From a checkpoint of a small transformer trained on Wikipedia.
Size: 11 layers, width 256, 4 heads of 64, MLP 704 SwiGLU, vocabulary 8192.
MLP neurons of a small language model. Each row is named by its layer, matrix (gate and up: input weights; down: output weights) and neuron, and shows model dimensions 0-255. Each number is 500 + 25 x the weight over its row's rms, rounded and kept within 0 to 999. Numbers have three digits each. A neuron's up and down rows have the sign that makes its largest values positive.
After each neuron's rows, "fires on" lists the tokens most often at its 100 highest values on Wikipedia text that the model never trained on.

L5.gate549:529513494499475469528483525475476509511510533475528423506536535526510462530518485490520519487494448484502494491528519495491446522467442501495532509488521446450532482519534486536479503481491524525506510540539486474504495457497495507484478511501515501552520539480509478480522485480479482453507479453501471503498483487436491520564486482518490505520514463527547469467482485484525494541498534500499507500521469527511525515481448469446528520492503520492498529465562518484473496485461539514557499502500498502533483495461493534476524493513494492516536529529479481493507495469496493478491468508503504564507462490536524507530509533515500467461454506473511521510539536478534509496486489494443525510504534508524494476502485506514512494499516496501509501464479500502531483478491518
L5.up549:475491536490490489490469507480443484480502529455509456505500521465539528474531496525520493457489514523515478461501518460472500566497477505492500544490491524526527486499557506514518484498516552527462496486525479474499531451497518514517523489506461491491497502494517473497493511503503500489467527492463518489531496513492543525550487451525516476550449477500527515530511474470484459461507515476525483498512492472465503493525506489485503548525503508503527520501512462486537508493546529499506486472473503462510476539493463541522521492490492559509496505496449456509491488485491512423500496537538510507504464505522518504516510538458512453517480443517490523511515498503500523513503496489500480528468518482449512529499485489517492484532509464522552522521456529523477499460525467
L5.down549:479515499540497521494492533457437493501489497516508476484514500543509460527512535476503507524475500522550520491520473502453466487525488481475517496556543484528512456503526484541450495556504512457510492467507507502478507481519528442525489506519525437454493494488484516490516513545440466508514491470499510498510512488494501496469479480469531479561513485489535484513467533498496482501461533535519486507484538507555548460489497484495435495490527537498480515473500514526505505501520488482489497507508462469468518506518460530472528486481499494520514470507449474496517527454498554475513528528529493500509516495497552504468513502528489524491495510526490508510536481469501523500487471518449497480524522497480529525497510489512506487483537462471542529495523476498455503485539481
fires on: "s", "es"

L5.gate292:451482514497492510470527512506441521499511510538496451450475503517482489457527519533523508523427505477498472495460461513517547505494480467491538537483446541513521474473526422473519515498529483498475509483500516505549518509505455509501485526539512496484510521478460482465508479503522503517524479526484514490514508481493531500510503494505535520505512483517495495533496526510521508507525499489517500471511524510535531486491497485504515477461530527492512567508501541506500539458544507506482487547490479504479509504475519463489498531488498530511510537533471536529498529506541481540503474479496483468531520506512523493482489449465478509530523488462457449507491449504484474485502486510450484499472476503513543506526492465519503517475471442485538487450488486503515541476494509
L5.up292:460513503474499532500505504536457513469515467531533480491511514497465486456572515492501470522437506508445484490520484554538499515509491497491572520461452508480495536481512494474528536463500498495510514511508498508506511504458483461524487514497481461504505528511518509498500466494511488523484504494505509499505491473481469542491519480495537469492560466515504518484541528476462492499518531535552502497503522524522495456456462464558495466455521500515559546499509517516507507494532536487502459529473474542487497503469525492523508549524516523523514521529514476510502463506492473507494513521534479471529506485505532527470511494490489512536493468483478497498504474512484471465461506526503510501506432472535515515506474505514509472479477436492512485463486464510511500510479484
L5.down292:527521523518509524511490514530512507504525509497478507502502491533506503489540480516529476498552486532518484485482524537512501500539496479487468453476455510506486489477514519489501491469477509502490515517467511527492496513505531459485534532477503455513495487483488497529488490493546494467491493502474530515519511455501440479532528531495479482491440494489489494492494501509493497496527477524540524491474524476505490476495531506542505496513491498506493588535496521504479535518516508486486472530465503494471461494521474513554503486513551502493503527439498530491460475558469487493489462466473489520530506493521529522509521487472505507472505480486521485540476489489541463459469498520539479510527377501476523492545458517519516484474502519476458513496475493530535500468457522
fires on: " the", ".", " from", ":", " with", " of"

L4.gate52:504495509520468523534485457501508511521506483451516481516530480518479457527515499466483522516483443507502501554489508529486525546499496467448469524520474492522505495499483482554512484516505469472469523469472552469560465483489482487524503524489527502525517467504503504511541492527510496530487491486542561492500477486513546521488487521489489496479483544448492473517488456482525520521551529490454491514498475491465500481542520527484499516489482490483566502518465475481488504520469488492461543501525494502497474547493486531504490506497485500519548497502506488495539440459548475531493479498491513513448540478543481505522511455490504460493484489545530516523529475516459508475500528501513496517485524513539489535511491474521490483482476451527490491505447495501489491492523518
L4.up52:460488513502495489544482488516495515493551493530490510496517494505461491515460492480506496476461532512497491543475519536456485552532525497522480524515472538507496473505493524491476531471508505477456499495489537476549468465459500510532486504502490492517446450492486486490480462487498501538503520515522508477508459460483523516505467517555486489534514558478510473517539525504518490545494492511560495468500508478533521472497460497502501481538507478506512488507451493489510511491522553502480494468516480536564555567523551469474497542533494504496458489504501481509488528467481507498541502486452499529476511507518500472492468460470516502457515505524507482474431502497547519503500531509538502469460509506497514504499480491450504472466509494512522485508495492514535480489512505
L4.down52:489470513508448497491480465558486525520522451467488486513524514486535485461497470533506535495456537557518511572488511478546484518505532521527506504529494544522490530515503458501512522468474484516466505474501518495516522540450453479521471451516536508515512488486494470530490475495470498469499530543437511502552482517506489481476496490481521501508539517472515487506513510507488476529488470557506527464511460546481532495498478453527506491490475517489506505524458467486515532495536492523486547514519480517518534510515536531463473470482506494498486495514450512516459490506462495521503513528506496522478487523516521478515490505473509451498513489513509485499481485513539501546482468509472511477476502539521507471525500468476518498537448481499492489481459463511485489453475508
fires on: "s", " |", " 0", "/", "g", "  "

L4.gate26:525566493479463530481472492500501511476471476446472512509501495474519505524491465513528461534561451560516480497488506500487530495503530496490489536466536508520525487495526484509478532540472511490514461500477512504504480508468484505490499503510513485498538480505538535526471497511488530476532464483492486488487521518483508549554586520528511494485487515475497524496540466543504510506477514486465508510495482489461505504493546494520478494466492506511487470529443523478469547434507494483491516507500491481481465468510507492496548482514495505468488533510476514533519478481498487534508540489522492504484489475496450541471534462484475499462482524471547487505479507549444495498515512496506531462498495484478512501510484509538488500448521529480499498548496461536490486491548487
L4.up26:519511517519464515536502483513525470471517514514496544466484494524520479506494494548534494504536505479503486471498477446497482493550512455508487493500505522550494492533532484466493517487529493470483564522473484455524474461499474494507507456494508473458494508520499519500498509500492484537543499538467467468491527475475494487515505455517514440494485522520519481506518460514494498502513467500520547497515495473462513494515527483506482483505495497521513533521483490494473500411485449553534514490493470544507454477491502524515504475492500534521490504483495543542485452510512523513510543474490475503459534488524527527536463458486455497525530521478524495514503484487478491507519450464512523539498515523508494471526466525495526529501519555470504533496462495547511489507476540
L4.down26:505444472502499501534511526541486471507515462521491496504433493508477497502480532513514472530461555512509497515535501479504511498538517427487527505555473477539522496497490487478460509512473494519486501495502537516545463493501546493534478508479531465496462453526497458499534490493516481490471524529486525489482475496500517507486523451517494473483478489498472476533513473486480476481521504557490534469496504504513447476485438508488487524517482507497488520507505516491492488488445509490510479515469486516467524487543448486477493527476523498491505486482559529533481527477506471540451543484499467500478512522492503529522473529540529499508512512464499534535513477487483511480486511532511477509477533527535470448513511488502488445510492547504499556498518536510498532512480531
fires on: "d", " of", ":", " |", "–", "\n"

L4.gate689:545520522495518506505517483520521503498554525496500518473481530486494544521490501515523477473473479541509486492486446504509442506516494505532503481502466523455498538472511466474525517507435507511517458518481458481542507464463488460485465493521484486558524483526493513470512527466554512493451499448510521493487475478534502530525499488460452468467529493479475527511536504500490521518511501523523548487500481493522525498527511510479499474510525488488539471532480518489564502511448495520535491484543523538482527458502480471487505496505484494456505480452529500518494526517503477502527520495529486508476486518484477525521501497466485531500541539531453497460497558484535511462488511504518499483504511501476501450568507502485461482468505517514493485491490512477522526523491482
L4.up689:504509476468513486467485482480474498511496459508549510497494488507518492460476508505453466564555534483492494490503467494524502506469503484492506498535502474457514504434472497508491498522500527531517536530486487549510523453529500517489481435492515487539497522484488514492469512502547531545482474481521547471548479465496526483500494495467525507493521480466513506503514494484516480518505527519492466506499498510509501484505532482541537498504440474541502515508498514508536499573509499508449511489467486508488481522516502500513493450546523478504513512473525487479467501485532466514492491463442522536512508471541515509475458532535524521536503525527518477443520480520476509483493478528543497491492528531505511483524493501503510480461475496465479494479436542510526527457494486
L4.down689:526536514492503464502494487555550483519510519481461503499532491485487508512514522487507526494512507543492559466483502509546502489506500488469528506510512516439508502504460484460497500528505485498483465480486507517485519478517509496503462501496511490506483514497520473491509499466517511514516514444499514501445503467496474507496510500488493477458438476493443502481520490530527477497495517467487507480494491542447484516507580495501507507522490453520540489533512458506543514481497494511546507485510504496528529514504539484517478505463464488490535471437486523574496502568519444494480482488482522510482482480471505483487543532490509517506503530521483492498513546530526467494533505495547553501501430511487538457505523473528471511467526497503536477530518532503513473500498496
fires on: ","

L7.gate583:508556529469487503512509509467465548502511493509492528520454526509551494539523482487516522507463491474468493487496474527491533441503508530529476524477469469488494473503466513513508497555484505483463476526461531477463534499504516521493524495490504464478474477495461497511517506491491513514542524482486524494496479491496503493480496492548494513495487510496528509522449509476529500500513512489484491447509475473481491449442499539485522516447526488514497497508465466536523502569504508450501510487502449536499515524486469495495497546536520483546497508499509502539481476512527487507507538487464526513477485521522540499499493429475486493519495559519509532514470519486497471497468546506523489523495517532495521528499542495544471500488459508433518470474472508534519511506520460
L7.up583:468518545497484514499459492482502494483477496522498512492481498537515524503511523501512508520495522479488512520494507482537505500502498529453488454514529481502526512519487522517514485538504500493533512483494535530508491484525494499487507478497469483471443469467508505513492495472473474479509504487506484479530509544420473475497480538482501496534498520540484487498473536487472507571479497509496531490488525487487471486477518502475491488516498518540484511530468519516497529567504527516471504444504489506514520470503515527489480516527498517554506515525510483505515581477474522462532472539491522484489476501536502502509487499459479523453493517543474508524491483485488468475432531519520504537481514476469458542503523527502464573473469501452550496469441507498489496537449500
L7.down583:513504487471554507496501517496508498538513472538451515520492507535523491499514449535520485489491565457479501488466532475454487505517503507492493477478547507466501464494461542519503505498507502525525503513503468517486516513500509504503498508479488537483433466491503534508512523482534494500490474454491491503479547487490507497510532472498504520475481474501515496520473523531448501520506541501496516449477500491502524491480530450471541485509493523577509481555491534496520489513458483513455506491496507536476451502486503490470517500518541482534540536475530514505447485512516487513494498508500508506462478518522527552512448467471460513470503490540472516487487546517506485487486566526472470509531518506513483517493472465498467537536482507466503452487494502485500513537488455
fires on: " O", " John", " I", " Ca", " Yi", " Chen"

L4.gate659:496454484497490502479466528502492468540523503512511524486522468514486481506538549506546483497514553518530514468495471532564498505473525504504466496507467499512495532479481467446483502488517551531501507501474478455481479508487502495452479504482556549499498532499520470511516486537511493528487507507507491483562490446540507517542500533517493484484504504501548518559542492509498469531489502497518495486491525488497458505499507515461517499481528508531464494486467477554481520498540481543489495534498501517515518530486498486502462490501488512470524506472509494520505478497511473438493462484501516515492486519429524494497496466477456555524461492505473477489539472500436487497469508508508474512520537516514467481540509481478510551494491451483493481478487510534468466487514483
L4.up659:510482552502475532468495532523491458485431517511497517491541497506441484454498483489504525525510498491527462491471468511493543481521502518482532480483486561416482533493488480499462518492517526515510517512471528528476501536499468482533494497493511515527473507505544517489508472476515503460524520511549491521492516488513511550505518491475524531438491480446519500539534484513514459539538504496502524517544456539554489488522476474504465482472442527499536507486488452464514506501474488505488480524475510510520534550487488475496495508517484495500502468539484481516497490567469462483515484508526501517514494526484491493512462508532498521453518506508486513515487470498519488484458486503494505472496537531465474490537523485538515483492521514503543515488467504499505462499503492
L4.down659:540518524503480506487508523517519479449476490509496548518474518540499468455515470491479522500493461499481495526451527558430477541512499558486534510519526532500491538472479489497451535531503513492483488489516503523504493504472521508533552512474510540526513502486474510499487443447489485483514513493512478502496493461476504518450495526489475516465432465471506514503474482491478519472533502499515536507535496512497488490542462526486482519493499470501526463519501499466462525490484466485486516519528495514488552511490510479531506476491485522496507492525518505491492514480478504545517490487500527508497455543485517504520492554487528543447530499491487476509485524500514520495491476544550510462524494497493519487532423492559508436458519509537502498493499507507514506506495497
fires on: " of", "|", "\n", ":", "-", " Website"

L4.gate444:507473495482541479484465487470525513488535517491500544486485508488500478509519478510518496503452501524517494469517533532522508536494477465507560494529507477485498481510495454539454490496512561501484470456521451504490490513537475457536483479530486460475490513515462496491502521538465489459486495459487482457480474523467469500512513533480472490493519472474506489485511509544505498469491531510478471482525511511530524462542501547499470510527507504463489516508510503525509516477499532516514467469589485504463466449503494541478500473478503491517529522492489536486544461544517543485496515505480445519561515471470496473532474493481508498500477531546529505492505491496512512480497517527489481513506531506500514507474476531487525512549509473517459450459507525504516532511516504
L4.up444:541462536517423510556477488505512525487517510518467494495499490520487507467484535490515528495484513504497483475478501548467477494568498492465528520554511503484523450487574492489514499517490499481447514491502506479516500535511482482549507495512468498543498510509476472467497467526531495494451526500494490483483493534491534536517529481530509511524476525500501552516492554469464511512517505494489496530480504521503521491447539480544447471512473465515517507512475503499518505503506499505485517544472471525492534471524505506479541465482527460520490470485476505484510521523527484525492494502491475498492444511507547497510492507513540520494532485475474491544479452504541520479510482473467489537458486532451536478482482509503446466506481479503474487527473533500506513488515486
L4.down444:541488521497474528490490505486462531520501495529503514479470498480515517459524533522514472484489460507510505470471508475489509465538477489495525540474496528512504469479491511511513491480488544506464516510508509482532495506483507505501524479485503521513481514476490500535472468487527509500529534522516518493489479499514518488492511520489482495521479457501480541464504537480479469477555462480443500587491527475456489517477500492558518457489494540530481492472524472493505471483478508449476537532516500518494512472468565501532521543511531530492505512513525516475456524514563488562519475529485489483501508518461537506494505499536487493506526499486489526512525471500464511504477505473508502532475434495539479494488475505514545509499429454512489525475467467522534473511494463
fires on: " by", " on", " to", "."

L4.gate305:490478508526461480531553530516520516531499534507471477454539497533498492507509478499510492485485451512526505457489511504515499551489485512453473520536522478475481488493512470467478523499479506588445496527510503475552547466523489516494479524503488496512535509484560489481530514507472479487492474460488534492487492480464519509492526525487528484528503438503498474486519481467476477479501522475574519479469473555512495523478477441485454544492512497448484515517536502545536518489539522546508525487469490495536472487451494520500485495510495528524541481506480467488504488484527530523508475508510475529518476520504498471528489499502494529488483496539475492549533488508513495462507498507445498517490480502501520488517496501482517494526502473478473492488490515524520487475468532
L4.up305:490514519520509509516499492490492500470527502504507468504490504530463467485488448493502510512512498542528522491536512455514504514489427514480533530495516489480488464488569511468457539496507488555481480519525522518495516502514479499516472503489496511538459500493495448483448500484488493466486468476524527501496520471482473529514528491484524506496518485545506502500470501537501487508486512529513516485487475530515502482539501485489568543473469530508525532499510530514505496488505500489478494529515492512561463480496487496471494479490539521560512569495419486482514496518510516500532457473503484529521458443517524437528503538468521505473492456488477462532530456525529512476512478499510511498471503480484466534509521496513478487532492511526521479486499503465484456491491551
L4.down305:529489505517510509531466540481492534500558502545516481503485529493532493514506463498486516542532457482568506504489476474518461484463494540480498516482462523511495517453502530516495507454493523500536474487527493481492497546501498476497516521535478479468480481513500489534514489437512474508520497487524534470483495506516497496505526493439524534485466541477487494519481513499537531491495524550510519499468509510490511495456473465487499515505492512510501557499443508479470497529492509505509493508502551498470481483506436514496514460541470521500483489512511501478516499483484527498485491435483503520521464529510499545533481536521500534445498507481513499503534449470495496424503527501497470515559500494520460502515466455500496474473537534501516501456457525528496512509500498
fires on: "s", "ing", "es"

L4.gate668:514515475528498499514461495532497487475532498528483451474490511519500502505506505465510481482527500508505551505474485523496499559512498507513465514509490494492491537502480472499470509485525526516501526515511493546530513488507515473495500447505543478497534472475495490471480502512532529501505532515497508511526492495491464494479483502523470488473513491479484492480521460512502508501481534499489480449482516542501497471564501494425519547521495503519487524486490509484494501534514557496526513472459435511517546500507502461513537495519512513493491480507493540517543465526524504462539502489458526490469459465523494498455490436514487457487497535502477484526509502482540516505476480498505483500457501497458452520478479498558528509532458557516471521474504469564560501491551505
L4.up668:518504513475478514496503513502512517524512506487481506500514490513496488556551519541488499497459519463512508492503516530485552502541568466482507527511448518521508474511505489530516477470478511495506500481546521459531490445502509535532494472502472475524526491452466516485500527509484511524519488511489507539488480452467506443478489526496484436516528495504490500479504502483494521480492489532473501476517496512482499465502485501528466541514476504503533501471473488506470529485534457460509511507530469519486532525493504482526497487500501511482494493486504479494516500476532500542536451492430487493470543549481423485465445549491506475513537570519529506506497507526475449525489512512499505472479523492490517493519488527518532492496481469515492460493490473469536514445515527
L4.down668:471502521506513467526523556514513501501528501532490482494517547559484480489544525482512510448464486501521510505510526528483500532572517488482498515478523509483530470469502472521530540508501544478500483527508462518495510484466510547515463476551515497475537458474496524442494478506503485533512500496526494472496460492498503502453500502490514520532537476502513458484506503499497441453517512500461535497541465548536471470496499474536542543471528533498538512487476463486480489476478522467502530507542472515518498498509530470501485486498492511520483520515506501491483487491476479531525475520459476476513512511541507476539513542455509458508556526511514480460493486502459477528514523475519505473468519471503512465494476501486491507466481453497489462486469496482541499497498525
fires on: " |", ";", " 0"

L7.gate49:516489526506485488524497483495476523520470511516468507489530486507502520532473488506530429522521509526523536505491478489485522553494476433551489521502509497444495523479473492445505527514498464458507523461511460515487517446466489471474525498472505485540471506481514527479497489510493510474521522455489488482486538523559532524529494475448506514516499486468446539471476502516513543529510467489495494430483481510506503468531506518531537499491524532482502509535500489443543491517507490504500512483485484456512517476506476520449492523486447511457515520486476497545493508500529497501491500505565520493498487495511501473536519523493517513494464512474502562494531518442535520488503513500522526509502534553505513459511484498522507507490499532492515481510474525545514505505482498
L7.up49:519531549516503513522486551522479511484502483505489491472503470494523541541474481499540465554480479554519531507481510512492510540480510462541480510470486515487511525491537468463512530506511480473528505489493490511517510472424482501489518511506507478558465498521485503473495526518489484470455497476497477429514493509511536547532473509527461497478554482529533510508503494485501501537519480489492486454483497519489504465505537523545537492545511505470527486518502506487509509538480538485515488501501485449482528475507525532455482490523532490498489483515468481550542489545550466521453510478518549499510491477489465496485503505499498510515445460523486474530498528462516514480518484452511546485526495527510529465510447501482493486528516502486482501486475510495494506468502519
L7.down49:507515518505535491499496493535515489535500490481493486503521537499505528493512489495504476499474449518486496500479540544519486499530540468488531501506464517484477539488543532452543449528486509485512520527489494497503482461505473444530487511488532512510458502517501508521493524497535500456509481475496525494496533494446507494526523494464522516454548465523504450504508516488510483476520487491505495506490512478512524491461502503507507595464507490503503519512490488469490490485481481466529463476522464508480499522523531495495510523468526538490467495506471518521503506538517455532481511498477491522505439484487550459506495486477505493533461506514499474487523513501526517542531501496532543547514448454562499489458460546496495466522489517467482468517519540500484436482494468
fires on: ",", ")", "s"

L5.gate413:506529483482505477495520494509499506515526458470519544483532466499459553491532530495523488550475479466493502520471523527507486500529499474476520533492538468485526474487511516491515473498543420535487505500507458510454448503461508541470464531492455493523514514542557459466524527463494494486477546508476506521541521544468486442510488464545487506531524475509506516462526509505511508528518499499521515533507515475516485485525516517493512517515534527523493498510486462470467535504511499506488509498524494490537474509482484502550519490497471451477503512481510511470454483487512491542465490527553459513439514508502504486479454444496512485513484512496504495509555511486517530496504476521506450490498535497507496518507510537495531471502468500484449499500491479494480497512484508
L5.up413:459470531490516434502503476491500487498502507531498530492471495480484515505528511473497492566489483463485482525514498471487467534516478493504543487503488536534508480583508518487467491459535515506479535540509496421505477455489523511517507530459475478506470517566495459488476501481489472496511496465525526531507463499455513503520497502516510532459511479489500510486497518498517501514521509510501514483497457515501452518509508484492532534509523508507505483436481497513499460510521505539528495490557464491491558503461531478495448494530472501509495507515450502522497527507534541504457487509560501462477480468522475506444503546479490510518528528542484534505549487506487502469504501487493463485503506521549517487489476499518529530496519477492477473508495522491503517528488486
L5.down413:482558516482522514490518466468501530504511498485495485528498520510518521465521503515476477496482486516479491517493475497493454507507537507512501521524490515515535556505534511510488481532569481549470516484446515492503482498459505501513474536496511515490497556494500495472490524537506506484526468498513472471544516515496512479491465473510560524492485501498504511516536545486486488522504487488500491516457460489569475551506468487497513496509501551496524524496477455495527458479547483418531480502518518504473534538484483497453466505537485502505488495501467497540476493505487491509486473493487526529491443514518499491531497526474495484501505510462541478513488510462489506536497490517476486540496560521486513483472492470460484527518494449492489425505448493472486511485545507
fires on: " |", "|", "  ", "\n", " ="

L2.gate259:469530492484483535541451538479461519490528482530516475473535467507437514547480508482481522493472493496527505514487487520504503478511495506496470471510515494494518467485508485442505458524505521490485502475508480540489457475483451463512515497483530488509510497477463496489509520533521510474536479525483519462495538506476490543488554484495492499542498549501459501467491465511523559502569502526533536513496536496483505532501518479491477505516487518490484512515466534462449476512512451473493522481533476474507476487474529484485511488522545543456470486506481523472490491490485512512496456524541496511488513523504507530516494485509469451502499431514500524512494531445559511536514490505489479535526472513499507497500498489552500475514503490504533496471527516512523522468533538
L2.up259:526515509486524526468489503477492513505499520549493498462524494491436484497545539485475553451462485517503532505500545544494498491485517483504515481504514538486528482530528452473506466489550464507513501511532554510499503491486496462543462494471551483519504502482498524514493434497549519473526471490519523480506519472445472498491536473491527491483487514506477470488488491470540486479523477517515526530470506524514492521466493478494516494454527506532487460491488451521490491495464510475510546470506501500461503506514488486447514518495528491490514466542535494506524468497490467527532482511535499459498478513489491504497504471539509508505547524545470516501546515516526489531505480513495482503575495522491458482489465535497525468461477479502493466510504549501520492465471515
L2.down259:517502496478506502508498489491506530451518482494513500482541555457481488512506502522558467475458508450517485489493478486550475502528503501463471483465493497489473516488484549484526466457509520514513490501449516525531568551490521513519511514529489526526504490494526463456509523543505485498517490458469510503479501423475500510500563487450503482503472508514479495476498513542459537482532504519522487505498480520485486500518462504532474494467517492553482571491534480525503499512537527483494481527490488532501528496517460499483474473476507472496491522493475496461507521527491476490528502475492480490490511479527463504483540483471498535507558533532498487497493514459513466506443521496507487504538474505482517498490537527456501472501546521449519505484482505485520476534495512
fires on: "-", ":", "."

L4.gate86:479524493512498494532482479488509496512496466482479501492458508491485506514511443442461521534505546463500467508504507471521552487525501502514540477456486516477553507425522516503494518473504513504447532466473496468511523531495506522547501496505499474515497497516467504476460489527461516474479514506492491487502501517524501505497505494462534501494505496482521540506514541496546530513522440525521520488480525519498500512547488508491513482505496521513483528513497503501512527518465529486480442524544528529533502492524531522476445507504526491504528521503468569484491497488510510461504512484501545499501450500531472505502491490540511474468462506526515535513508453489505514457479528475498477488491521459561507486492437511527474484506469518497487482489460486567458534465491497
L4.up86:484501524549482520516514484450502509494521509502504503473450493514479537520528538516473516527516477478499484508477485522458483508481540502499512517576546513484490472466484487515513484527507520533489501472512491480551515491486524506507497455516505475494488458485526525490511519484516494516518506546480494541484503489453473553525487464535468466467477473487499507497500515507524544488466522515503542509513487477474491484487509506526505499508497489556481483449495523478517534512471482455464552452499458533523486510486489458503510500500504521535530456492513520499483514482460485546499487509490501524548499479498504513511448534503559503509484514457518505514502495499482480451494513498501493444456502528500520475479472538504496476504567510505447501513471505526457543448501542
L4.down86:517500500509478511477501494509477528501522468484481484495492446467508534509529526498507486493484525483480455489534506481490514528485486517492519528535521494485541497535477518511521505521496544460501527546509535457490487502520485505486464485520451461482471492523530501518487505492418508505537509523517536517514485440451510494492474476520521496496519497502506534481545517506518536527530519509517516534504482473560505519532478511470513534494471509516495502488497510449502501498457447533526514441516510503531487462491513515522478516536454473477517488478482518487474503468502529500502530488500499475490486485464498523525444545534475478459489527496542492529504475474467543473491485460521459528527565492506464488442495462502493498511487484548493463504513510504458539496502530
fires on: " on", "°", " to", " time"

L4.gate6:524519487503479490526523521483519487524491460503502544482500510478475499475493487506532534454499506491465541494503518499499491536525476462495484480479485500490485526557490443481513544517494448457528487493523486540493501513490495455513543494487514503510555513506492504508459490508507483514505487516508489506501520548443529511498509489432548474516515515507481555489502549489462483484533548471495479486471498521444509483499548480529505470481487472475528515499503487522504510491479517495455502516547442474516512455520522483482495504501523470467490463523479487501486483521517508505528545500533523448532515523477476519523490495468491476510496486482516514484493456471466558521497518476538531552508504477470450509530494504571508514460494534504513516475511488489473519497473468
L4.up6:467495503512537492470515485494527512500502521535508464503516490509477513472449510511459496500486473481531534494498454521464501518515524468511505460485484488456531528521474530488540489495490447548562495527491536506485498508484477465476493483468517487547480461487504546488514496501496575529496510487524522514515570513537514500450500449503493512517514515518521533487492510488455524527507519490517420553493513489523497451493500527515525506513510514476481502510461476480513477537505506494462508524475506483486473486507521491502473530429500477468524504510482475503493518514479480491485474501514522510529510450487549504503492499501486497481454498512517478532521522483441524559519505481505524514492486543471500486470462501546514508521483517439508511517491512526538519519509472
L4.down6:500476514517536502519510502496490481467435513529533473513515508504484524532461521480473491477537510506519507499518470529491523479507511526522492463516440491512514540502503540495522517532495479497485509533479483507525526496477514483497472479486524478471504508446511492509487482507452488485508486457511511547495501494445514474489443508450501456489485496506511504503505503474484517507516528457507496488500516542519482492503532524484535477481502524504536520510492536456532505526518538465472519471514490516509528480563542508476457462464462498543506478553491463493470469515514499497515499457490507521511490472479518545463461525501513472535503540467564480482510496527447550526515477515505523517536523502534488491476481511539451500507524472463485515522545509458488484464517480
fires on: ",", " was", " is", ":"

L4.gate358:505512536516504536459436509507509503511496478497499492547464514499495479520478499466520511522488553522518502508504484539519493489531478454527531505514457474457516526473492451512498506503447510469490497493536503447518479479476445498496488497525494501563505489501486513478510532480485475514476488468514484464525478475558517530518532504489479422465507471499510517514558476503519541516538502504505520486501477511509472526475479503487528522529520472523513536536493476523526511494516487514550487490515475449493485471495525491480507488521485466456496522504484529540482486485541459465480481504504515447476472494490512509487518516494540476516492506551483487468558518477469534505482479478528492537536558517521536466519527485505460498485529523492495471491489486513516489493538475
L4.up358:524483521496486514439448522504549479553481504484543528483558475492496529523496497486514483495451512546484467479497510501521547507471524456471467454509520481505520547500517507486527496518495473490503518524483495496527493468515528504491530556482501468500461506478501489478499562488478517487500478476549486472518504505460521528530519523493491492488492468523473544480480528495511497527479506519514519485480475489509481477491476489508510450519534487552492484473465490512535488542484517493461490495503486513509508485506556537511497510476466490451486504515461506522485452515502485513518477527488527556527516511535493543529500515416504510488518524513531511516491468513478523430466546533451492494470495470484499494517483498494487490470478511512501517514532488479528504475460523
L4.down358:457496469491468492510469459529507454514530483469506508503507476473503551523493491528523496500482456511504496495501493505502528461502523500504525478511538526468506499516534503512523509570495506451457456546490486531481520491548526524474510533510465528497464501503471499507494527462532514505457494516500534513493509516531487525515514494498485538510447489520480502517519491521509499529455472515472499530432518495448521517500480498489499534509448470481511471503450509474491499490516509468538500521558459509504496499497489498520476540492454492444479485423481510495540510482535493515484484508477486475494492462503555477475506503545499489496512540501519514526517489479546484482501507515541542536492527471518504470532496482521520431515511462475496500505526510530533484479505512
fires on: ","

L2.gate677:540509479511510559518514511520517499518519488477516472484488446458550517499476528496519492504500477503508502482495525542469512532525501500526495525490532491503471494523462468452510473477509460562490524454488506524542505533482549520465528494476519516492484537517460512482512507458524480511513476522452517466460451490484459456517478499521524499521440550513535480482520475489487520475512496470506475524492512535465455493483494543512469456505455537528481517539475498504494494498499476507519472494532493489499493503513517559507478471492484515472501530502494532516496519534513491507531486486461525511490549502503535514479503473494445491505466494504504504467528481515442507487538511480511477506506547523475531474488527542535499504467460484499471470533471480482499504472514541
L2.up677:491517471507499529516530479503496530514522504470489501517487526510451504514502488513550520521550445504520458475533495491462554518493462479495493505501471515478488519516512506468493497496466521518505509493526504471475481516514426443533547487525485469470526504506510477480537526469476511500469500529449483499497523470521506528527507505487499484492503508499509469478485497485514489498518514489513485494536499529477511500499445503481475482527475541497548543524497525494513553502450498495466488497520448507477524569500535524509500471514543476495436519466528495540527486510524490512521525454521507487478492488486517489502470469492501483493498489524503485461499521542526427454489518518577531453489506472464497482478506513530461509481481532494493467508486493506549500511525513
L2.down677:483552457467529522536469495471542501471516457482466521520504518521468523488502502507483509507523464516486482461518461539504514511488495475505497472534494463495472563569497527513473492525518484482485535439466515522499522517536496505506510512480480441516534484499506520510514510482509493520455508523509486486519458457485503512507509516556475532496474530508494500543515536519528524432519498517487450486490492502513485486521483543494451447482497500474486531530451507522477452488491478544489455490499480496486470539518489553462523506486536456514468533481500533489471497507493519516501482514528483500502496478496505455530496520497515476508492529492479508543500517496502534440556486507487555465467511522512509463495461518526488504493513497505517488480501487508488524514506510
fires on: ",", "–", ":", " Succeeded", " commander"